{"d_model": 448, "vocab_size": 8192, "norm": "layernorm", "attn_scale": 0.125, "parallel_block": true, "init_std_up": 0.02, "optimizer": "adamw", "lr": 0.000873, "beta1": 0.95, "schedule": "wsd", "steps": 9131}
MLP neurons of a small language model. Each row is named by its layer, matrix (up: input weights; down: output weights) and neuron, and shows model dimensions 298-447. Each number is 500 + 25 x the weight over its row's rms, rounded and kept within 0 to 999. Numbers have three digits each.
After each neuron's rows is what it responds to, as a language model described it from the Wikipedia text at the highest values.

L6.up1402:536495450519566474465502480483504496495536467532489530491493464586472536479488498517515516481504463461509471536469501479498485499504477511495525481438513502488477486468503483515500522478507511573484458512469496515473495481508447505512493512466514523485497532557466487501527502504498506464458489492500434502472543513502475477480514541433504470508533497505492504499479495480535529507509495513457482509514472498493488478496494515497477518539464557487508
L6.down1402:490523500555521476452527507546505488534534509523489492504482493503542521493527517524529517439493515505490487501498494533519511503477490491471530466528473530490540525452477458448546480518461479514548480507504503519459480539518477482491496481431471470497472505492512445500509489484479509498487496479492497489465538554501482456466514513472512497482488495471504489479540481454475525514464546493535450465494476513504515523463492549498497477467480481476525
Description: Clause subject pronouns

L8.up1252:550493444520508495500492505485487472453507476533441523563518486528496514528437479528496533509538531497514468509475506472479483480489533488502514451504549487447468534504502465490497539490490486479526516500493496507474514497527470501497454524485527507496489493546513522493485495508497522510534527501470491482529523507464499524519484541491506539518502533518509477480526475520483519480534476504470491509509521506541487507517498495507478494499469524524493
L8.down1252:534531464512510470519504522497469485360549505479439516532519473535505537509456499510497501505522526459502484499472540472500533474494539508479506500510526504444495522487485471489509546502481485506516488473501532496479496474501465477510463521483533483509486478515505515494488496487497516516533505521427483500494527515486495515504485527487507517533488517547498483479519492498498559452579520499498469481508490515517479510496502501507502484506487547502526
Description: Mid-word subword fragments

L2.up1414:521526513506464505501488512501480429521520493447487532466503499494451484494493493524489526493471613497536547522484497472502541497520496459510503477468497532510500508445464519526469518472495457490518504499499519480507511487541485506505480516535505518504470496530496476480512463555500492509477502491468474510520509532502515539486511531504523536474438526498478491536531502482500511436539512514494504464532509516547464521513511516494525499474470526529477
L2.down1414:490497489520525483523524485507519551472495512535516517526498503506554506505512488514520493510530472464500513478517478519555485504535475529500495557513465473522527550504483501479472491503501514504492501493496489509552526506482477524486535495483492477493504507511475547531481521483498519536528470511553500497459509478497480508519526530518524534533511523512519449498471515515497489491485500489504511505545523492445538454501485512518450494511507509494498
Description: "-ese" word ending

L8.up644:479434496530433508470466443487479522462496533493520506496478511521532519458530504475498563529505536466503518516517500495441485505517540527514479516472494475483497497518503501531491497469482475489508470489501514462487537510549467499543524515514496469488531512492462496500516483511528503537533517500497521465479516489536496562493464487505511527508494545493545446497489447497509497518511458547461515523458494520534511497484497475485478530526450530523491
L8.down644:491544525483535474459543563494495459406533469496452505499511474527512503487484490481490490469511524489504525509511534523499476487527469502507469494496527468512520498482503507493532485511499498503507532475504500500464488469520536513489471473520509474497462509494528503515484486486525517492480554465507448502487505544509505498494467512506479437520534490504513501521502487510497537448535557473534489487541474518488523454504544498522505528475527495482547
Description: Institutional/sports category nouns

L6.up198:477495463463490525519514475497475525474489459469501523510504470548473530462496507475505520504548450475487515509515515428474528510519481523468539491449518525471485549498511477485507482543544481529508519459484503451489518497550512498497498466482563501476477442465525494523475489516490535505519529518464487488510527515509508526495492475480476531546521503513483474470561515533478498489535501502505498493517510502481502530488521541556493488533462497467478
L6.down198:496494443481504488520493508492489469393451512464444521539530496537463512511489483499461505447521460514503551494488495488482533470527479513484489512456499515506495503520490523468519525486535469506528518479488512497522509532531512489520475517505515474482495492494494465501474516469524547512485494501462506548529527490473520528537497477490477488520531526485498481471526502558483506503522529484499500511533512476478509521516497503519526482481513511531527
Description: Word-final suffix pieces

L6.up1203:502507495516501483500505533511453490499499520460502529495488462547506508470492490493503488507484504511517520481495503517504473487530528545470544504488497460497443524520510480523481464496491535541540521459475516513513530501517502533521502472519511449522477521460557497569487521486538477518501486541498524521490532513488500447532507520481448529487502511541488487436521482480492492502514484517469507427499559498524478508485498497491449495493492470535522
L6.down1203:527527493507511537503533498466508490569477489509559503480489467546481499515478511527507499487508512490497515501528540507455506523475507507502502458505505502511511507500502466493486468515511546523502493520468494525459475525483521528537536507454510495484505497528483511501535495519501551557449500457499505474447521529490499502552510467512562511468502461483479506485478468477533496491519487466501449529530457466498490503421484475500482519490493541483485
Description: Group noun completions

L6.up1101:473496474536451522491499461516510490489499485465528494490501501525519547449504509510511541519496522470498517496500476476470500488519530533494503504455520497466472521502508502551460516515554492517498483479516529478455555500518476496534515513551524489462525456480477503522480510526477510507510520557497523508506518501514462549503495507474521547513489533519517464513482476452541492501504445515482542485453514501487455494487469478497471491488430530575477
L6.down1101:497509528487531463524494523497489488485495515539487498517540532473490477555484526474500490487493466484493471461505529511535521523503472500505516492516479467520512491497483445486518478517510475488502515479482493510486509456481500529468456474512451481537494529497522509492491501484550505497515503475473443504509516487446511479502479504524471458492472497515484513488528519536478530470507547495499454487513504547505531485496509530445527502542572497467523
Description: Word and phrase-completing nouns

L2.up1681:523488494514536509522478507496511471510566509487515519511533494495461471523458468468494511497475490488503567511517465506489572535487492488529520486450512517474485454498453534526524506492503527542473536496525522512481479510515535523496478568536519497520524458498504482541513523516517521475510541499480498505483505465491444477452525483559519457513508537518520536488473523487526511487488485489498511538466528552481461484555491488480476511480487514484495
L2.down1681:495531480489480513517466477493504503476511504506396476475485499528503511471544519526479457510526471538538508499497515520511476500504513484458487487549496487528495527517521497459502513514522504472509483523447464504521490491503481464504498491472489487491492512488486496455450482492478532523490450507493534528515520513482518464493471488459492478486534513451497467492488540523506447503484552521517472465517492517505532505455533491506514511510485477493506
Description: Noun phrase endings

L2.up1205:467493466549505484505513502481533501510466474470502475521544500465437528485449488501495520442494480499500478488526474498498527554521501503487532511511431517500476496544500488502531463501493534488483548505524486473541527488495478499501533513513484493497525450466517486498491514485453514503473520475483489532466518501482482482465504484495512443542510458499495497519473437462539487499498502481526533539512492506498485517516494522519434479480499516491523
L2.down1205:539456463449461507507500475498463492403514506544474522500439492493514467532526495492481482518498511489497504492520502514485497464500486487488474475487511487510491460480449508541448507530485459485474511526480542525448504486497477481511455496498518521490512546520493519484505499523495467501527447507505482535471477489500471504517507489472486529505493509502502497486527551528491537487500499513488477482524503526508535472493520475521517495526472493498479
Description: Mid-word subword fragments

L2.up425:464490491496524531498482507501505511511494515445497471526493563470478517518491478515490473520462490487525442499513517474503498492531503450480513504523499491495464522519478497499500498538443495509505510504515468521540494503509497493513503504502493531495485480472533547540473523512502516499470459473483507546499524533477476531514510502515476475507468496498463509472547466491541535525529491451500445482505524517501490513519490491463470560515440491491483
L2.down425:508530478509487509509544472509502477431509484512484501506528443520509500473518522473539539452526504504517528480519469468486510495504537512491523450489509512489531483484535482510489516514544473485467501501470486468495502507474457508496496518506525509494505534491492483475509495499472507500493506510512488498519494517554494437511511509487512536495510504459531461483466496490477448490488462498499519550506474493518528466491482534519512470512519542506530
Description: Phrase-head nouns and word fragments

L2.up155:515521516498527503528551486528516579519471461538491444535499502483444506534482524472506512446521485479513511498477521454489501504507514517472525471534533501490509491525506457477505505510494476487520499493508507509451493526464486521462513473464507498507514515478531544483492509479502523486497502556510555549528489514509491512470506481497519447472512448507513495514532485492512511502496484499467452504507535511506485547528517495532500516530480492575463
L2.down155:470512463514532523467476471475509465473502507471514522484502521514523483499516454507514495543451477560468485545528480521521513459509477490481487506485509482529488492484493539496473484473497527514483516459473497509539478488519523508497485484491468511509481445530467480480534469506464486490497507434524507467489490486508498494495481550489498533534486509511487484493484514500501482483514507521544501527488459523484468469483494505475490509552515488475508
Description: Diffuse mid-sentence content words

L2.up660:488486533490467507512455529500497515520522491497476465476506515496485536532500517540480489502497554531549506513526478478483552496568504470514487486494523470501509537496510486508520483496447484495509459497486492490572508470486483471516477560505494507489494531500502537418470474496501509539485461499495511479522545526465528529505517541522488530463460564499478511493494495484497504448485505504520483496487494522529458484501516508507520486521488505482502
L2.down660:511491520523537520506517512505505500480531536529560536528547480525484483502497504474546472511539520482501535448476515521513483475479516557473542536499501516507495486483462462486471527498540470488478537558486524502454521541494477522506529514528485480543497487507488481541522503508494485506494523516484459550470466524533459487495505526529473513494500451508514515510497487522513497489468496477496523472528533488500529501492516511474469464517485512491515
Description: Connectives and scattered nouns

L8.up1707:494517486481483448489507519474501496429501468518417517505518465525495520503485520486541549518523525451501518509533504467446499495525518529510504491475538547475478518508527491493468535478476493509501503481490530473483507502519486529502461485477523471484522494511525529518511488506532493499520514545440470513546533469489503537459458511518479504525490526522493488489515496504494489470539498507502508506498535494554500511524504526499483498521464522515492
L8.down1707:517517487488509473510505509494479495359525483503437519532514479529496524497481510479500527528531504454507508492492503465495515471514530524506518520486532522460481531503512500480489538492497480522528508485486535503481508485529477508502479496470531482507512477514519498495486509500512512513540508516427497517485523500484507526497489524496499507513514521539482480486535504473493535453595513507504508476484486504525482532495518527485498494530477540525526
Description: Sports country codes

L6.up1102:503496526514521491549519511522532518494479481501454503562486459486513483548485467488499506517521483502469448470496498474517497493527488469515477516464499505486520497480487453486523501504503458483530489521484505460513476514480510491516505473474530507525505474495526511526490470499551502498480502513462525517476531503422443476485464511506507468513545462491488467482521526520500542515507505501520535503510507510496486526508486482482472467463488503529510
L6.down1102:550500509533439490529521543566495493558502473489406471513489488519500522510502486486497534485501486524478490487491564516552487528505488465549530478469480485494501516489516471460515535513480518491509524494482506463504467485521507509509515476508528506508477458520539544516497492432510535511516513497492469521511521510482520480507511494521521473462486492486525500422553485527497508528454563476493462459476502519479483528534549465497498465501522507489492
Description: Clause-linking connectives

L8.up486:489460486521490514476523519515516469484523553497509517513481553512545533469480518488532536521475526522514488503486495481454527474524497478488489547509520469457473501510523511508436472461513535511519497517506531473495502504536499509500514487483516535536487492462444492491437520476528554485504538535476516529512534497526525452529499509504503493495473565493518459502501496500471502487517506498453467549501529468491499519537535485458460517526481521493506
L8.down486:525489506536510515484493484498496539417512485435530502473468535458551515498505507494534472515456509551497519523530488493567467540483474467490464476479482539499501475515533445518498490507512502483505505530501495502511540527487529489514511474538512476488512504469489508517500474516560491492525487470480506492561459486518486453525493490497494525511484471507478521510482549489531497484584511503462505487479486481492515515472543471487514503517486492497513
Description: Name piece after hyphen

L8.up739:511483428518525508502518503476525506484489520483502487563478521503519503488530486533496487512519501474533492481536505492434477474493516502489507483487486484474510536478483497538452472503495502554522475480450516508510459530493486497551489517539495485500536475482495512464504467506510476491475523496521503491474487489520517550537493489482486522490499537507485481503499548468538493491524478494493514506456510499493502479507491499511489511524450535490487
L8.down739:500532523490472543511505447499510516460512510530498501555489454471499472471488504499525549490540500520538510487523531513489470511465515523518464466469495500518539497472499495515453505492512437510486496490470489505484501533527509493505510490498506516516491494457538522517517492507486492512508463492466500469506500507481470484520500528477507485505547522483567510512531544504487526468521599472529538458508482522494495508462472551521512463485492512490552
Description: Generic head nouns

L6.up1632:514500465484509481536521495481542578501512500487506502528503485479484531464502484499502495526502512447510507538495500495486503549507501525475486542500498457478478492527479476494510496499506504479530564457499484475497476509482517471456487510482550547484526500501483483488504515526509473510506461485493512485499482479466511481468526450473513547519513499496502504510519521485471518514467488511451528490534534525491488512492531538499458514479506468477497
L6.down1632:495490511557535447452514468492464517454483492490495512502516509521488510501519494510491520489509483515511498477502477504527513531508548464523537517532498507480511466499526486491516502447477530485516517513522543491498503522504529478480457500483522450497530516482491540495539494493497529505526507509470475485498498495487444480541495561482431480500518517539495463536480506531485542489497452447493474526500501440507501475496488503449492479515502506516492
Description: Name fragments in tables

L6.up1318:536465517496498482486509457468478506493525479538514517498526483534482520501491469522531564501468545493497494515515517508480490508524453553494514490503535450483486522509510453507475521502491509513508487489524517433468518492511440481518519525508505519536473530492492491533480503494535503519515489534471485526462516476468451463503479524435479513526488495515527500512516489497501507510530471518462501467470543515521505497482509488494482482465471499523487
L6.down1318:484493544543511460514514525535531497537513513580473504509509489519533498464463543567543520485518533516482493492467529512487487536512472496493507476514523479489477512491524498500467495453525530510464478495511480478445467516494490454501521473504493509513497511501509484480513492521493470536505525508480521522443501524478498488514503522469499485494486508530498518489564470483513462535460516518505496499477480499493507409511469514506484508494452514490483
Description: Person role nouns

L6.up687:527456477504467487515514481505490514485497498520504519507494544475491477430499520477525491486508497499521488506483547459472435510499495475482490482521493487476519473442488515499516514516503494508504526459478507445519464445566479536505460464511517485550470496500481531512483483501496500482532525521524484541496468490521497480534520487543512486512462510521480514474498458521500512513502511517486533478482471535491490527482485505543531497525530508517496
L6.down687:441526518492517478500496532491491507493488501487474474479448522498506516496473490497467502502481500502472503511484464493478548483519516504502516503475476505519508499483528477496533419541489537496522507509480488512499503523492543489452511495511505529489502503495491507541507530544469511534456472490445528510505481532474488478462524478522535467502505531478495471546482522486529522492466516510500483527540524504498555516525448499479503508485465493535493
Description: Mid-word subword pieces

L6.up998:496496526514524510520507516526464514496535494474500482530527496495496523527502507472493512508495477485453527487531485479485523477547525537524520506469499524499482537531451458518507477526523504514488510464474502506489541475481505523495472519562546474472460437503539540479489503518502485493469489461490538494488489454496536517519463491509468463484502516564458517491507504461542511500519504519460462514442539493558492537498499550569516494491490526524497
L6.down998:508498524532470537503494487511529496552486491541465520491486542466521519479517535525501464507492514488493477541471494518520507491502532467483480524550486466503502455485552527493490486522469517489452488500499482439478499486518474510544505501503504496497499491540496472496514489507466527495486505522469480511460519575524508524543514473498512515510487512459475457490452506450499495461574475494532488500496468488493517549463501471509491516500491485506451
Description: Plural noun endings

L2.up571:478454467457489508501486468504519549539557518485499503511511510494485505482471478494571506567509509544498516489471472511514560544533448482497470514524525447501491487484489547513515494553448524536511492517527492511499490460521486490509505488514507556512461525502501454480469508489561502456474496461478534506473513532475513510510509475496486510526524507520481499489463504500479522440493471496487526518469521518510529488504487468492523523519488509468528
L2.down571:539542512488495523496490515488489490486472521510487485504529474481519493522505576490474484466510514510476499498495521511527495513472523515504515488469468539505501512508504465496492483446501482494478517496499495478468511539468531514508488508540494468508546500464529535505512473545506506555536518558495481497513471500549500527455492519518509501472484487478492537506513489525530501507495505521470459483533476479477470510471487513470513477479541518478489
Description: "At times" and phrase-head nouns

L8.up291:522518508531469497491534462474512514491513518482499545514494484489473498488523490495499503493525502510475470500487500485512509517483499557477512512498505539467525503498484481498491473519507515507486539499494518505510532518518485506521516505483493516490499521515457490530463457506520571476490512515499466504427529476514519476470515545455501486519512520493497491498478457535515520516487484497480487442521533529529506488488487498515466483467471469527510
L8.down291:486486438490494542515469528497561510532511515514513494484549545494519498518525511494554519507520457537491491492485483521466526536480523468478508494514493502492486505517459486480521491505507467515495488515518521490502479449454497464479431494521523509555544481476503503461473503475437485491553518489471465517504479481556502498494514507477450481464506537482541494528516540492489477530512536512539477485519498538542520477521489512466519514485512501523484
Description: Sports results wording

L2.up1385:474447526534498482470500455512476498523492522475557540500486516520532506483489468515510551502489486478533492536488515464480492457551517516486524523472500467463535445523510498463482499515464485452546539487500492453522480481466493491532487510499522517521481489514496507486483495506514506506521489484516497491538512479482461507493488450480516480511496529474469507511528533511490501475505458540430438517489529551536502562498504511480467507507480504487506
L2.down1385:507502536482485513501501450497521480563500540501651477481505512510508503501502505524529520496481460460538475505501520482495484507507494491485490472499476494488488476488497489477516466506507485482531528528496482508505522525479544505500507506529499505528512492524495478508522487504520499488513497456577522474511514463488490489484518460513520513457508511465475500483506520502454499496415317475474472501472497521508489517502530497504503493494506483448479
Description: Country and place names

L8.up614:494493494475485460492538486449525443484543483481465517535495477495457500518488502510488517509478483522541517513523474477504507489495491503491512493527514511480493516474495452508490488484506482516516548497483492526549453533545500500468521454495518474502488471487521498479490492521528496512479515518496511552500537544474480496507428551433506523497498478474491453479508527493471511482502515511521491504507538467525502513467484514447462525470488539511508
L8.down614:495499499512433504526520511529538485502494508498487505528478474481461515487480534490493527495481490514523527572530525507513554492502510496489508469532528501469461518449495484428480494491517450529470506498498524471536495492493487513520522513493480510461526529463459523518500532525494551499532565520478493511501541517448498453475505473470509509504487519476541480479517540479425515493519527493501453454496542516485545524486524540495484484478517546483533
Description: Clause-initial subject pronouns

L8.up356:485480503518489479514508467528508511495521504514509492492517492494489478526502516546504472491539508567541487492500484512510476546524502498469465526500528506529437475454482475492452511455479507534518468520520487519503509503531483508537522513499507498495515478452494508493486492498490462498500526521510519497493541466471462449471458505426539540525462550469499508486516487461506491483494473501449448486473504472490484495496527481520487504470489542518515
L8.down356:543475455534509497483521564492502517486486497504521545525477466532517471468492486490505476484482474436486485532501524499476514481475535503471499508490504514515516533504520479494488503527482507492511513448472496488501498510458502528473468477472513499532517515519538518537528529511462516515514473471485438541465485572491515507506480477510464466486505437527493532523474488508487495503523505488528502502540494516497519474477505499465502455510494479505501
Description: Rank, role and team words

L8.up135:505491499522498529483516501450434530482541490450511506549464519540505505506501515439488534523463518439462491486514501474502474508497509533522560521484462532472544520531493515541518516496500515517500486448501510522497570501477491522478512491524505496434461481483547512502552468491520507499477473485514514523465488488494528492512501509555454484502504485540476511490540504443520511526500509506498516545476544525543483498538517533535526525531488478499506
L8.down135:519495527516506473509491450474538475518487494551526529475515496449503510508465560517503448526495498510497518529470492510468556502503499489504425481510519452493475522478561471456478523492486518480452498529466540511513497477538516507534495475462485481535534518476505509500466528460460506495496491549500463490454482526483490516529495468518564526491494531485522497542468474531489478480539539513516498505516461461488507533455497475482479466455530509511502
Description: Plural noun endings

L6.up330:515531456493514490499556520492499483498534516536490523475484512519512477515493529485488498510469486480533507535534482470467484473503510560467516461514492464472483499509510442530467518466516479540525533440502476503512480505506506526535477504510514490491499502501505461472471469483535514477520466502490514575483522519484460536540489497497498508499505509475482522529532461489480528464529491470501464525534502496511508515490480516534487524499502500525489
L6.down330:515534539506531494539517486499482513502468540532504446503487478505479468486487560512512448532484509511476505508555486505478493486502521507534490502517510518465500460497490465509548464534463479507520509497482482471563539500484499480492528521469500501527508487506524511529512506557477521513533510519526502515477484524484469521581496513508506484504501468519485544467480482530460518542518480501512524498498519539459506499503513493527514503504503520457484
Description: Country names as destinations